python train.py --n_head=2 --head_dim=128 --norm="rmsnorm" --norm_place="pre" --init="trunc" --init_std_o=0.0518 --init_std_up=0.0597 --train_tokens=574800000
MLP neurons of a small language model. Each row is named by its layer, matrix (gate and up: input weights; down: output weights) and neuron, and shows model dimensions 192-255. Each number is 200 + 20 x the weight over its row's rms, rounded and kept within 0 to 999. A neuron's up and down rows have the sign that makes its largest values positive.
Before each neuron's rows, "fires after" lists the tokens most often just before its 100 highest values on Wikipedia text that the model never trained on. A number after a token or word is its count.

fires after: " |" 21, " 3" 9, " out" 9, " the" 8, " 4" 7, "'" 7
L2.gate223,177,181,197,211,227,190,221,203,188,236,184,185,233,184,185,220,184,204,208,190,221,183,159,186,214,214,227,219,193,206,218,187,218,195,189,196,192,206,201,188,196,217,224,184,158,179,228,216,226,206,185,201,204,254,208,236,220,167,214,217,174,180,171,208
L2.up223,206,176,224,231,208,171,203,192,222,258,158,186,208,203,175,188,213,235,231,228,233,168,181,202,187,215,212,195,216,217,205,176,219,169,172,198,232,218,198,241,177,168,200,188,199,196,186,206,210,212,212,231,234,178,215,196,202,195,190,214,164,198,195,196
L2.down223,211,162,204,221,183,166,179,189,230,231,201,181,185,233,188,179,206,229,193,225,207,174,183,210,172,198,216,179,222,203,190,188,191,170,190,215,215,216,171,221,162,167,185,216,189,213,186,197,183,208,210,208,190,167,193,173,181,180,191,205,209,209,216,213

fires after: " (" 29, "-" 12, " \"" 8, " [" 7, "/" 5
L2.gate10,202,180,221,219,214,180,225,201,194,204,208,209,178,237,193,209,237,200,221,173,171,228,170,186,215,188,237,219,195,185,185,172,195,198,196,222,218,214,225,194,198,193,229,230,193,208,179,157,205,183,176,176,214,168,199,223,212,152,210,228,229,174,203,199
L2.up10,213,197,234,209,184,205,167,201,202,192,191,193,183,232,171,184,210,165,191,201,196,204,203,166,218,196,212,190,199,204,184,228,213,192,175,166,243,225,211,175,179,204,247,222,175,153,200,196,164,216,200,168,214,195,197,196,172,177,239,236,233,198,189,193
L2.down10,218,208,201,196,183,206,187,211,196,203,178,176,208,183,161,181,192,202,187,200,234,209,241,194,202,183,217,184,210,208,218,253,208,209,206,197,220,199,199,206,208,222,224,198,213,182,220,226,165,215,217,201,204,218,219,196,188,181,233,219,214,200,196,185

fires after: "-" 38, "'" 16, " \"" 11, " (" 7, "." 4
L3.gate181,221,226,221,192,166,214,202,195,172,206,154,175,210,202,184,187,221,215,233,194,238,193,218,165,188,211,222,215,170,201,234,173,222,190,190,205,218,205,176,203,141,210,207,208,210,159,187,190,201,240,205,193,173,178,198,165,155,200,190,174,211,184,209,188
L3.up181,222,217,206,188,201,166,174,248,196,205,199,196,195,224,181,183,241,198,214,212,231,171,183,194,191,175,197,162,205,202,216,202,192,169,188,195,170,206,201,198,205,201,213,211,183,242,199,201,182,225,209,186,176,215,195,181,179,194,157,184,168,173,226,203
L3.down181,195,218,189,191,230,201,173,224,222,236,247,203,211,256,154,214,224,195,192,217,223,182,187,221,158,189,187,199,204,161,177,201,163,160,210,174,161,192,223,173,209,215,192,190,178,201,193,189,182,176,211,205,179,188,210,198,217,229,183,214,192,217,186,189

fires after: " (" 27, "'" 24, " \"" 18, "—" 4, "Th" 4
L2.gate144,241,215,200,217,203,219,217,157,211,224,185,177,215,217,199,177,204,204,206,185,155,224,201,186,181,231,203,207,178,194,224,202,212,192,181,205,186,206,219,181,210,217,244,186,199,202,193,223,198,214,181,219,166,199,164,225,190,174,188,186,207,218,202,230
L2.up144,193,206,174,244,200,221,220,200,217,218,182,197,227,212,211,222,210,201,185,217,219,196,183,203,217,204,198,194,241,197,228,202,213,196,163,186,178,175,200,246,159,196,198,212,146,167,191,132,205,168,187,189,174,223,198,228,207,197,167,173,223,193,210,225
L2.down144,192,194,173,185,189,187,183,190,226,190,207,225,234,215,248,204,187,208,227,238,212,206,179,207,204,202,199,201,247,210,203,187,220,172,201,182,204,187,208,200,190,195,166,151,182,151,188,216,205,216,198,215,171,196,191,170,168,219,214,212,193,231,183,190

fires after: "-" 38, " (" 23, " \"" 18, "(" 6, "—" 4, "/" 4
L2.gate65,230,225,165,227,212,218,238,213,196,185,188,208,183,215,199,176,218,222,199,178,185,223,212,158,174,183,201,157,195,205,222,211,214,194,138,199,224,244,210,196,225,201,194,214,195,222,209,195,160,206,201,199,154,184,215,197,223,197,165,198,209,239,173,213
L2.up65,199,226,219,205,202,239,190,152,219,224,204,188,163,194,198,202,219,184,155,212,202,204,197,187,184,256,182,190,197,209,237,220,183,190,192,233,217,195,204,231,195,189,189,197,203,226,216,193,194,235,204,187,184,193,210,173,186,236,140,189,193,185,199,202
L2.down65,214,219,229,189,218,241,205,192,211,201,182,178,196,208,197,216,196,215,204,212,184,185,206,204,202,244,191,215,192,225,211,209,216,188,217,252,214,203,182,220,213,208,212,228,198,217,182,176,243,216,201,174,176,212,223,183,187,185,166,181,212,209,228,176

fires after: "." 90
L2.gate345,207,229,238,222,194,179,233,172,253,212,211,197,206,208,192,214,191,191,220,226,203,218,237,171,204,238,210,239,194,206,202,221,200,211,189,201,181,184,184,201,212,217,201,210,228,207,197,191,166,181,195,187,201,186,187,207,221,157,246,206,193,226,178,205
L2.up345,180,203,196,173,195,221,186,185,188,207,246,212,203,192,195,178,217,229,214,190,216,187,178,214,176,186,199,184,237,197,179,201,181,193,196,207,162,188,224,168,250,235,194,222,239,200,207,175,173,236,178,192,170,225,214,186,189,186,215,230,222,165,200,233
L2.down345,162,227,184,203,166,202,212,206,186,228,197,210,219,184,216,210,207,201,216,206,202,209,208,191,178,180,181,173,227,188,173,219,202,200,229,207,180,190,227,193,187,191,175,204,155,197,182,212,164,203,225,172,189,192,237,196,192,202,238,248,214,203,190,196

fires after: "'" 54, "’" 4, " for" 4
L5.gate307,209,167,236,158,231,216,224,203,185,197,198,215,230,218,203,156,190,194,165,211,200,250,223,175,199,214,195,237,191,215,202,210,195,207,219,182,218,159,226,224,210,226,196,178,190,187,184,226,189,177,209,212,190,179,213,181,202,211,209,218,198,233,195,203
L5.up307,188,170,196,191,211,195,168,218,212,216,199,226,255,219,190,165,204,228,211,230,184,169,189,194,183,204,194,213,217,169,186,205,237,221,223,177,169,191,185,235,249,217,230,206,202,238,210,186,177,182,198,224,202,196,180,174,191,209,207,192,191,213,229,227
L5.down307,221,197,207,210,211,220,188,205,179,195,195,181,219,235,227,207,227,173,188,173,196,180,184,214,195,191,196,182,188,192,203,182,229,169,179,220,193,169,195,214,195,148,222,202,155,172,204,235,178,222,238,205,199,210,217,210,189,218,215,197,202,226,191,198

fires after: " (" 35, " \"" 25, "-" 10, " [" 5, "/" 4, "{" 4
L2.gate235,223,192,157,193,206,242,182,147,199,229,229,192,202,174,175,161,207,203,196,172,197,196,211,182,181,204,187,195,162,209,194,219,171,183,194,234,170,237,200,193,182,207,241,206,181,215,217,170,171,232,192,189,213,177,214,190,184,173,223,215,196,193,185,227
L2.up235,191,181,251,225,213,172,206,202,202,183,193,176,156,182,184,186,192,169,209,238,198,213,161,205,239,206,194,228,162,218,207,205,205,188,182,220,228,200,229,192,214,200,216,203,221,266,199,228,205,183,233,211,218,222,205,198,232,200,218,206,211,184,189,231
L2.down235,203,180,239,187,204,213,218,194,221,192,204,181,210,202,203,202,207,199,185,226,199,225,189,201,259,188,197,205,178,211,191,199,213,188,203,228,209,193,197,195,199,216,203,198,171,234,207,214,186,205,271,188,230,218,190,206,211,202,234,194,225,231,188,215

fires after: "\n" 55, "\n\n" 7
L3.gate14,207,223,194,157,205,190,213,188,200,229,203,196,224,178,188,211,185,206,223,219,234,210,179,221,252,203,213,226,198,209,162,182,221,198,204,219,180,190,194,195,206,181,233,211,169,209,208,234,211,222,221,201,223,236,244,208,212,200,217,176,180,187,193,169
L3.up14,203,196,207,205,211,182,205,222,207,187,194,211,196,213,164,217,211,239,250,199,219,197,178,171,208,216,193,216,196,218,212,234,172,209,191,193,144,198,211,191,181,193,190,221,213,187,232,213,219,179,184,195,171,184,200,177,189,196,185,233,214,176,212,186
L3.down14,205,228,192,188,216,192,201,194,220,218,218,185,179,203,234,200,205,215,234,182,205,190,191,219,215,202,261,211,178,186,205,187,206,226,189,216,178,200,201,180,171,213,243,222,107,179,211,207,184,187,215,209,190,214,215,215,218,220,232,214,173,222,205,181

fires after: "–" 36, " (" 34, " $" 7
L2.gate220,226,162,195,224,190,210,224,220,201,170,178,171,189,190,239,183,187,168,171,171,186,200,184,190,196,193,236,235,165,223,189,164,198,184,189,200,173,175,222,200,207,206,215,202,274,232,216,204,214,230,173,222,203,217,204,230,212,202,206,211,196,190,186,226
L2.up220,194,173,221,195,202,194,191,183,232,214,239,188,193,193,225,154,177,198,202,182,195,193,191,225,234,134,222,186,205,185,214,163,208,232,198,240,169,190,234,178,193,184,207,202,215,207,206,178,224,212,191,215,170,207,222,241,193,231,211,229,212,208,177,189
L2.down220,176,191,200,208,193,191,195,177,201,220,250,208,208,223,195,197,164,192,212,216,223,199,209,237,186,189,204,172,213,193,195,211,214,228,221,218,204,196,231,184,191,178,190,225,178,175,177,187,213,212,196,202,177,224,201,215,202,222,187,210,217,211,157,177

fires after: ")" 19, "=" 16, " is" 13, "\n\n" 11, "," 6, " was" 6
L5.gate444,218,224,215,150,169,191,166,194,193,188,202,234,194,210,216,208,214,222,209,198,149,193,223,189,220,234,177,194,211,234,189,198,222,189,199,188,190,230,211,257,238,200,181,199,248,187,193,216,175,194,220,203,168,242,192,224,213,169,210,189,201,189,187,171
L5.up444,203,211,200,216,203,184,255,191,176,194,202,179,171,230,187,214,211,182,207,208,225,210,174,162,223,193,181,212,187,187,179,177,174,206,198,208,203,209,186,204,207,225,202,237,144,205,171,205,218,198,221,188,220,185,227,211,171,221,152,171,198,201,213,197
L5.down444,179,180,201,198,185,173,201,197,155,185,147,186,169,159,201,229,219,173,220,205,186,220,215,180,205,184,235,192,214,160,197,190,200,213,190,197,200,195,184,180,172,211,225,203,235,236,215,174,228,165,190,214,199,214,186,194,215,222,202,187,194,222,188,208

fires after: "\n\n" 44, "  " 5, " number" 4, "\n" 4
L2.gate382,217,203,213,201,204,199,228,167,209,181,175,212,205,183,202,204,201,183,191,248,210,219,199,194,215,204,185,180,234,224,200,247,191,193,247,212,196,230,185,196,184,195,184,188,188,191,224,214,184,196,226,178,203,186,222,240,212,200,191,196,167,206,187,215
L2.up382,201,186,170,189,210,203,178,220,221,240,194,174,195,222,229,185,184,187,179,230,181,190,209,211,199,190,206,206,186,209,189,186,226,224,226,192,178,211,187,212,206,184,239,195,183,184,194,226,201,184,228,195,202,161,209,213,198,192,185,178,190,220,227,203
L2.down382,184,199,154,200,191,199,172,240,211,238,186,176,196,247,221,185,214,167,185,231,175,197,188,212,196,212,202,237,184,219,186,167,222,227,213,204,180,205,183,216,222,200,264,177,194,169,159,208,214,200,201,223,216,169,194,191,216,193,185,170,221,220,215,203

fires after: "|" 26, "\n\n" 14, "°" 8, " Par" 7, "\n" 5, " Tu" 4
L5.gate471,217,173,192,202,151,165,198,165,182,195,208,180,214,218,239,157,163,198,207,190,230,217,238,187,213,197,232,193,211,195,170,177,179,206,225,194,201,208,200,216,194,208,219,174,192,172,192,218,196,193,210,175,203,156,215,194,238,210,225,201,205,195,212,146
L5.up471,219,183,173,207,197,219,216,184,208,193,190,179,196,230,205,182,211,210,223,177,203,189,187,181,193,188,203,182,171,194,184,239,232,236,171,218,202,187,209,209,209,226,193,184,210,179,168,201,199,205,223,204,176,180,167,190,196,243,234,221,171,191,186,180
L5.down471,187,171,145,205,207,218,218,178,197,202,216,210,175,199,194,197,179,183,183,173,235,190,211,240,200,175,207,213,213,182,213,191,208,179,222,166,177,258,203,197,176,204,210,217,227,185,223,231,223,202,204,237,185,187,177,223,172,174,205,221,168,162,189,224

fires after: "\n" 48, ")" 7, "\n\n" 6, "To" 4, "ff" 4
L2.gate42,210,193,230,214,226,193,198,151,187,209,212,180,249,195,218,224,201,195,203,178,216,206,180,206,222,215,251,185,201,194,210,218,184,179,224,196,205,191,199,209,191,181,205,174,214,204,181,170,215,191,226,197,208,219,183,199,188,204,221,209,193,220,232,208
L2.up42,205,202,222,179,199,206,182,188,169,231,204,221,242,205,166,199,203,220,220,209,193,175,176,200,192,211,162,171,201,201,195,198,230,224,187,207,184,175,206,183,195,257,218,220,175,185,171,174,226,186,184,190,165,194,172,198,209,191,237,202,244,202,213,199
L2.down42,215,213,242,221,228,221,183,221,187,208,189,251,214,202,186,179,190,210,163,224,202,167,178,209,221,203,193,181,188,190,209,176,213,241,161,202,196,198,187,180,157,205,180,225,172,168,226,191,201,180,202,198,194,209,191,206,221,206,192,184,184,205,225,179

fires after: " \"" 28, "-" 23, "'" 9, "=" 4, " (" 4
L3.gate297,216,183,199,217,211,230,179,171,205,199,184,161,181,174,191,218,206,158,198,203,197,220,201,186,235,199,198,221,195,227,204,230,201,190,165,220,210,197,195,191,190,214,195,192,184,200,207,204,197,223,209,231,230,194,165,190,202,221,196,200,164,211,189,222
L3.up297,206,187,210,240,220,188,214,226,214,184,195,207,191,206,170,221,201,169,173,175,153,219,201,189,191,202,215,219,206,206,205,204,197,180,174,184,230,223,205,193,185,196,207,251,236,173,205,207,174,191,236,210,201,195,196,226,235,192,220,198,154,218,208,223
L3.down297,211,188,221,235,200,188,200,215,191,199,200,211,212,184,178,187,225,193,202,181,136,217,216,189,179,198,217,208,201,234,201,222,186,167,193,216,237,208,216,216,221,200,204,219,216,187,183,196,192,151,215,203,202,209,198,198,212,176,213,220,183,217,173,208

fires after: "'" 84, " Jr" 7
L3.gate344,195,177,226,210,156,219,244,188,257,193,193,214,200,206,209,209,197,174,193,177,151,187,233,223,229,214,179,212,237,185,180,196,184,205,197,218,196,154,181,200,212,220,221,172,159,223,206,187,187,174,214,197,191,206,215,190,213,211,178,224,173,213,203,184
L3.up344,217,176,197,207,196,222,209,208,221,244,230,202,191,191,192,190,239,240,183,191,186,208,195,204,183,195,171,188,231,194,175,170,216,185,205,181,218,159,213,226,194,197,188,193,152,214,199,184,192,182,213,198,187,193,229,212,219,225,173,215,189,196,202,195
L3.down344,165,204,171,173,209,211,208,202,195,202,162,221,199,173,185,202,207,207,229,190,205,185,174,198,166,192,177,181,206,166,174,210,212,244,200,148,216,181,236,224,221,201,204,191,137,177,188,210,191,215,205,237,209,230,242,189,197,186,183,199,196,238,191,209

fires after: "\n" 27, "  " 18, "\n\n" 11, "s" 7, " Notes" 6
L3.gate30,185,187,246,191,189,231,184,213,171,182,190,174,205,212,219,178,208,203,175,210,200,167,211,188,180,200,182,170,194,195,220,165,222,192,158,239,260,195,213,206,177,215,198,231,217,179,198,157,201,205,208,189,208,158,202,199,225,176,185,188,236,214,169,176
L3.up30,182,201,208,214,193,224,210,188,159,162,208,189,222,223,177,180,227,210,197,201,231,193,194,187,196,191,204,179,186,194,207,205,234,167,166,243,214,186,173,164,192,244,203,230,179,198,182,191,237,188,243,155,200,181,199,221,210,230,202,205,197,222,153,172
L3.down30,212,193,234,167,192,225,167,200,213,210,190,181,195,224,221,217,216,185,179,185,181,193,223,194,207,208,212,180,217,180,221,179,207,188,187,210,245,190,220,215,184,192,187,221,254,185,197,156,195,232,196,188,202,154,180,206,220,178,188,178,196,217,188,189

fires after: "\n" 58, "\n\n" 17, ")" 4
L5.gate205,197,186,217,185,215,188,214,208,127,215,183,179,191,182,202,197,216,193,189,218,205,214,182,171,227,204,229,209,179,216,181,207,196,198,177,263,191,191,205,203,158,165,194,182,190,176,174,207,215,186,203,200,225,178,246,179,211,204,198,197,174,206,179,199
L5.up205,188,196,161,203,211,171,196,188,140,179,201,232,235,209,232,227,225,191,209,246,177,197,211,161,208,210,195,229,182,190,215,198,200,183,199,218,197,197,181,220,171,195,219,175,160,240,207,199,216,189,187,227,213,200,202,204,182,218,193,171,216,211,187,188
L5.down205,185,199,174,224,214,189,180,222,141,196,214,175,205,236,214,161,199,225,219,215,149,175,184,202,211,218,238,188,161,176,197,180,183,202,199,210,239,224,199,167,207,160,148,181,133,212,172,205,195,183,234,190,201,212,198,181,207,216,197,204,201,208,199,196

fires after: "-" 29, " (" 14, " \"" 9, "/" 8, " Cl" 6, "s" 6
L2.gate67,235,190,246,198,229,169,234,180,208,194,218,192,206,183,174,159,193,194,190,178,215,241,175,175,214,196,216,180,189,188,195,218,227,187,205,215,210,226,207,192,173,174,224,232,180,188,138,240,203,220,199,182,223,190,205,215,199,187,163,203,205,197,216,235
L2.up67,200,224,208,231,205,214,214,196,223,182,192,217,193,196,199,166,196,198,181,193,174,215,219,212,221,160,208,201,191,193,206,182,222,189,186,178,213,198,183,215,198,226,204,206,234,154,184,191,188,180,243,180,222,231,224,174,180,200,211,202,223,222,233,194
L2.down67,194,202,189,194,205,222,205,218,192,212,186,209,168,183,184,212,197,215,230,222,193,170,243,232,173,186,199,193,214,177,184,195,214,198,226,182,195,195,187,199,222,214,195,163,225,192,198,193,207,204,183,177,213,232,186,211,161,215,217,211,210,227,209,185

fires after: "\n" 43, "|" 8, " |" 7, " ste" 4, " 0" 4
L2.gate122,218,194,180,222,207,231,207,197,170,174,205,171,186,216,224,216,220,200,187,198,216,204,194,188,193,190,184,241,204,222,177,205,207,207,204,221,179,205,208,216,198,230,200,231,193,208,192,197,205,174,194,216,204,192,206,177,208,199,221,213,200,178,184,216
L2.up122,223,187,211,193,203,189,164,204,201,190,174,203,161,214,233,172,179,227,210,176,188,204,193,221,221,169,200,204,160,176,193,219,228,204,194,179,191,188,213,219,229,166,209,167,204,223,196,207,198,195,167,226,172,242,193,192,173,226,196,204,193,231,175,187
L2.down122,205,172,219,194,180,194,175,189,208,201,194,192,189,192,217,178,194,209,218,189,195,185,217,223,229,147,186,169,140,211,208,217,217,193,194,198,192,195,222,206,194,188,212,150,207,248,187,184,205,204,183,246,173,246,162,213,179,230,189,195,211,231,177,171

fires after: " (" 19, " re" 8, " \"" 8, " inter" 8, " mid" 7, " vs" 6
L2.gate248,201,194,222,209,236,221,227,194,231,199,175,201,204,226,174,190,186,195,178,193,207,191,217,174,195,147,210,209,195,227,201,234,187,226,206,224,188,215,209,181,194,195,201,203,186,227,193,208,214,183,210,192,196,187,202,185,165,204,225,188,204,206,224,200
L2.up248,191,197,191,196,198,211,236,164,206,209,191,208,205,178,192,201,163,186,202,217,188,177,195,234,190,206,251,202,187,197,166,193,200,187,181,185,227,235,178,179,187,201,234,196,176,216,225,192,210,207,186,215,213,223,188,220,188,216,166,191,174,232,202,191
L2.down248,192,178,206,229,187,198,202,163,217,208,213,212,196,185,193,210,189,178,209,210,195,206,221,241,189,222,252,200,218,168,186,203,203,199,195,167,190,184,185,226,208,194,206,174,252,226,241,177,202,229,193,211,233,224,202,199,196,220,165,186,188,216,182,174

fires after: "." 74
L2.gate47,202,193,240,215,184,187,208,205,195,191,230,213,220,213,173,210,236,200,187,183,190,219,211,221,218,198,206,189,179,173,231,221,240,180,215,189,207,203,202,218,216,211,165,177,226,192,196,189,166,223,225,188,192,207,216,180,185,185,180,226,192,205,195,243
L2.up47,176,196,230,193,201,201,216,201,209,171,215,221,192,167,247,210,198,230,192,200,203,216,215,210,179,211,222,194,210,190,194,226,221,203,196,187,228,192,157,198,214,225,189,177,195,192,188,211,203,221,189,188,181,148,173,204,213,185,219,197,229,206,179,234
L2.down47,191,198,217,184,227,192,204,167,185,203,198,206,195,204,227,180,191,190,206,190,204,213,215,221,199,206,214,214,221,176,204,213,188,184,212,205,172,199,182,201,222,221,207,176,90,237,187,216,186,251,187,174,192,184,187,191,221,165,191,244,197,196,188,193

fires after: "," 25, " (" 13, "\n\n" 12, "\n" 9
L2.gate371,235,184,185,196,197,210,203,191,189,237,243,235,187,195,183,155,209,197,213,182,222,216,218,209,214,224,173,221,249,203,196,199,202,175,181,201,165,214,185,201,228,175,225,190,208,199,190,181,195,206,187,176,198,204,201,170,191,181,188,180,207,188,200,210
L2.up371,206,173,199,182,207,214,188,203,215,229,208,244,200,219,196,151,211,218,197,184,206,202,233,161,212,228,181,208,206,219,185,175,173,218,192,204,187,215,197,203,201,195,217,205,157,196,223,177,176,185,197,198,208,183,168,176,201,169,208,181,245,175,181,216
L2.down371,200,216,186,208,196,172,165,178,205,186,178,178,193,193,208,235,202,190,206,209,178,212,176,202,210,171,238,208,190,183,200,191,212,215,210,185,214,153,231,209,220,205,190,183,194,205,169,203,192,233,215,184,189,199,236,187,199,187,207,224,177,235,197,232

fires after: "." 94
L2.gate261,201,202,210,177,235,216,178,198,201,188,203,246,189,193,219,238,228,231,214,166,202,218,190,182,232,169,207,173,163,217,246,213,195,196,137,199,220,224,182,175,214,171,208,201,175,221,189,210,187,249,189,192,195,205,220,181,193,212,227,218,179,225,192,180
L2.up261,191,229,246,201,189,172,230,215,230,195,189,186,209,172,233,186,188,218,188,228,223,197,220,189,204,204,214,175,189,220,218,192,237,182,208,253,216,204,237,175,197,193,209,194,193,200,211,202,210,189,206,210,200,173,191,196,222,197,186,207,191,177,195,163
L2.down261,198,221,206,184,213,225,169,207,202,193,183,241,201,175,216,227,200,219,185,200,206,213,179,200,236,191,198,181,185,218,250,200,200,180,107,198,196,229,190,182,205,186,228,212,177,211,176,246,195,194,186,195,192,237,193,220,165,195,224,210,190,195,193,177

fires after: "-" 47, " (" 13, " \"" 9, "\\" 4
L2.gate388,219,192,173,209,201,228,229,195,217,176,167,174,184,183,192,169,203,174,197,191,220,255,197,184,183,193,224,164,185,193,223,224,201,201,191,175,211,202,192,205,165,226,204,231,174,215,203,194,169,218,196,180,167,200,201,202,223,204,188,232,202,190,193,223
L2.up388,201,241,220,227,205,187,216,185,182,217,204,170,207,222,196,208,209,183,203,165,178,203,200,212,224,226,204,204,207,219,229,208,192,194,199,170,200,203,212,198,192,192,213,230,203,255,183,191,158,205,153,198,197,214,220,203,245,192,203,192,209,206,206,211
L2.down388,211,228,216,219,190,184,154,205,233,213,226,222,231,232,205,203,220,219,161,192,229,175,185,215,216,207,192,210,227,234,193,183,181,172,212,210,219,202,192,176,176,189,194,169,218,202,210,180,199,170,209,203,217,207,194,196,202,218,192,208,205,185,172,190

fires after: " (" 23, "\n\n" 15, "\n" 12, "-" 10
L2.gate188,229,202,183,222,205,210,235,208,219,215,200,184,162,227,207,151,193,176,197,155,181,218,210,180,205,197,192,201,204,218,179,195,163,180,225,209,207,222,201,171,239,204,243,225,231,218,154,201,198,201,218,167,191,214,181,204,200,177,212,206,212,190,203,193
L2.up188,195,201,208,236,202,196,209,202,190,240,200,192,161,224,188,219,216,199,174,218,235,200,209,204,194,193,205,180,225,210,201,211,177,218,244,198,183,232,201,201,173,177,208,218,203,176,164,203,198,202,238,181,192,225,176,130,190,187,207,219,196,233,206,194
L2.down188,202,190,193,203,167,185,176,172,187,186,183,218,201,207,176,229,166,199,223,252,216,224,209,206,177,190,194,185,197,185,209,161,235,182,175,196,204,201,203,219,175,220,171,186,245,196,228,183,187,182,182,192,178,165,216,216,218,198,223,209,199,232,171,179

fires after: " (" 21, "–" 17, " di" 9, " |" 8, " \"" 7, " −" 4
L3.gate103,226,168,172,211,173,186,210,210,162,197,220,169,178,221,210,184,204,181,206,175,194,179,206,198,178,208,210,215,176,175,191,214,210,207,204,180,184,191,199,165,190,211,200,195,258,163,185,189,211,200,171,168,190,211,198,218,175,197,191,189,195,182,176,199
L3.up103,193,179,178,192,225,213,200,203,232,221,221,192,186,212,194,185,164,187,179,205,204,214,202,207,229,194,182,200,168,209,195,187,162,214,184,233,197,198,212,183,236,204,214,210,178,233,208,182,223,236,218,221,213,198,158,187,204,155,188,197,191,193,188,226
L3.down103,170,213,183,197,227,198,197,197,204,158,185,195,224,164,200,190,190,181,218,227,206,202,191,205,198,182,187,193,220,200,205,195,219,235,203,198,207,187,203,186,197,212,165,224,217,240,192,196,180,257,188,200,225,216,164,202,219,213,203,189,172,177,203,215

fires after: "\n\n" 41, "\n" 20, " anti" 9, " Al" 9, " ar" 5, " al" 4
L2.gate238,230,221,193,204,204,213,191,180,187,218,167,218,209,192,173,212,212,191,203,242,175,187,193,192,160,189,136,198,221,210,206,224,208,164,189,188,228,211,226,215,198,193,163,199,204,188,192,202,191,181,201,184,187,180,204,171,199,200,221,227,183,202,227,215
L2.up238,214,163,223,204,209,176,234,195,202,217,173,228,189,190,200,186,208,171,225,200,192,191,206,236,225,202,196,208,211,213,203,256,204,228,200,163,205,172,178,192,194,214,168,207,211,245,234,216,187,207,216,200,225,200,182,167,203,247,221,219,194,192,196,181
L2.down238,223,176,209,164,201,181,188,193,179,196,202,222,192,158,185,195,203,194,242,205,178,170,197,233,170,218,189,196,223,233,200,212,229,231,233,178,199,221,193,204,198,198,169,192,163,196,226,212,170,205,201,231,192,220,187,202,198,263,226,209,211,191,210,169

fires after: " |" 37, "," 16, ";" 7, " 4" 6, " 5" 4, " 0" 4
L5.gate56,218,186,201,209,193,217,187,231,190,214,198,191,191,195,176,217,183,194,199,196,175,162,183,181,189,222,160,178,184,172,191,234,182,222,187,188,213,207,230,233,190,194,224,193,227,170,231,180,206,213,199,172,174,180,205,221,197,184,201,228,225,183,202,257
L5.up56,197,221,208,193,198,170,184,192,175,203,197,195,206,174,234,203,178,183,235,208,188,193,201,218,175,203,160,177,203,201,206,239,173,194,205,197,194,174,186,190,177,204,224,206,206,168,219,187,191,219,211,188,201,207,204,188,181,218,213,220,196,216,179,210
L5.down56,197,189,210,200,213,201,206,220,169,173,212,201,214,179,199,198,212,205,194,220,230,201,229,240,202,200,232,206,210,199,233,216,225,203,196,203,157,202,219,195,217,232,222,181,220,210,166,211,208,194,195,226,190,212,182,175,212,205,189,180,198,186,212,145

fires after: " \"" 27, " (" 19, "\n\n" 12
L3.gate109,212,154,209,202,207,195,219,184,191,170,214,163,203,200,229,186,203,174,169,212,226,214,167,197,241,180,202,190,198,195,204,197,198,196,183,193,218,201,205,211,179,210,222,191,167,164,186,186,181,203,201,234,227,208,215,222,245,196,191,194,203,216,176,192
L3.up109,170,207,174,197,210,221,177,220,220,249,214,174,212,180,182,205,168,191,198,180,214,198,226,175,176,213,235,268,179,215,192,199,213,252,241,237,222,172,221,214,206,229,211,231,244,211,212,209,179,221,216,184,210,212,171,221,187,207,206,219,216,195,211,202
L3.down109,198,198,202,227,197,211,179,239,188,217,184,180,190,195,225,219,188,189,207,220,219,210,199,198,196,218,213,202,184,191,208,191,185,192,216,204,205,181,198,225,212,221,186,183,231,162,169,213,208,196,199,198,234,197,181,223,194,184,227,215,171,201,184,231

fires after: "|" 23, " (" 17, " University" 11, " \"" 9, "\n" 4
L2.gate475,208,186,189,195,193,228,194,221,220,218,227,172,220,206,198,189,190,197,175,217,209,220,200,191,199,211,236,170,170,190,204,190,186,205,180,189,183,218,186,194,219,241,181,206,214,171,200,171,170,183,205,220,201,209,199,170,201,184,228,217,204,238,239,172
L2.up475,239,218,233,193,225,201,243,173,237,199,220,208,192,216,147,215,184,206,203,187,183,194,218,186,178,202,205,205,184,221,182,210,198,242,179,235,190,215,199,176,185,228,180,209,243,212,182,187,210,174,234,175,216,172,189,195,181,174,193,200,173,195,147,209
L2.down475,223,177,165,194,207,224,214,196,205,193,263,196,189,182,150,236,164,207,178,243,173,166,200,170,175,188,203,196,177,256,169,202,199,225,219,194,202,202,187,181,200,235,151,208,214,208,167,188,211,203,232,175,207,203,219,182,188,205,190,192,176,225,150,168

fires after: "-" 37, " (" 16, " \"" 13, " [" 5, " '" 4
L3.gate253,214,202,198,166,192,202,186,202,216,191,200,218,166,207,208,184,220,209,201,199,197,198,202,211,215,217,197,209,215,234,199,204,176,183,191,205,197,210,163,160,200,212,218,214,177,208,191,211,213,241,231,190,209,179,157,191,176,194,205,227,205,201,207,191
L3.up253,193,192,178,204,219,192,209,228,222,199,251,199,207,184,173,189,198,206,171,180,178,192,199,191,206,209,216,188,199,237,189,170,212,199,169,220,217,201,234,193,212,162,207,198,204,215,205,208,189,204,216,201,207,195,207,205,235,184,210,209,204,238,226,188
L3.down253,221,188,189,224,220,220,215,187,238,200,214,202,218,163,182,190,156,202,191,178,191,222,198,161,185,212,194,206,181,197,215,189,219,216,168,193,217,191,219,233,207,197,241,163,192,193,198,212,187,194,218,206,219,202,230,213,214,189,189,198,202,226,223,215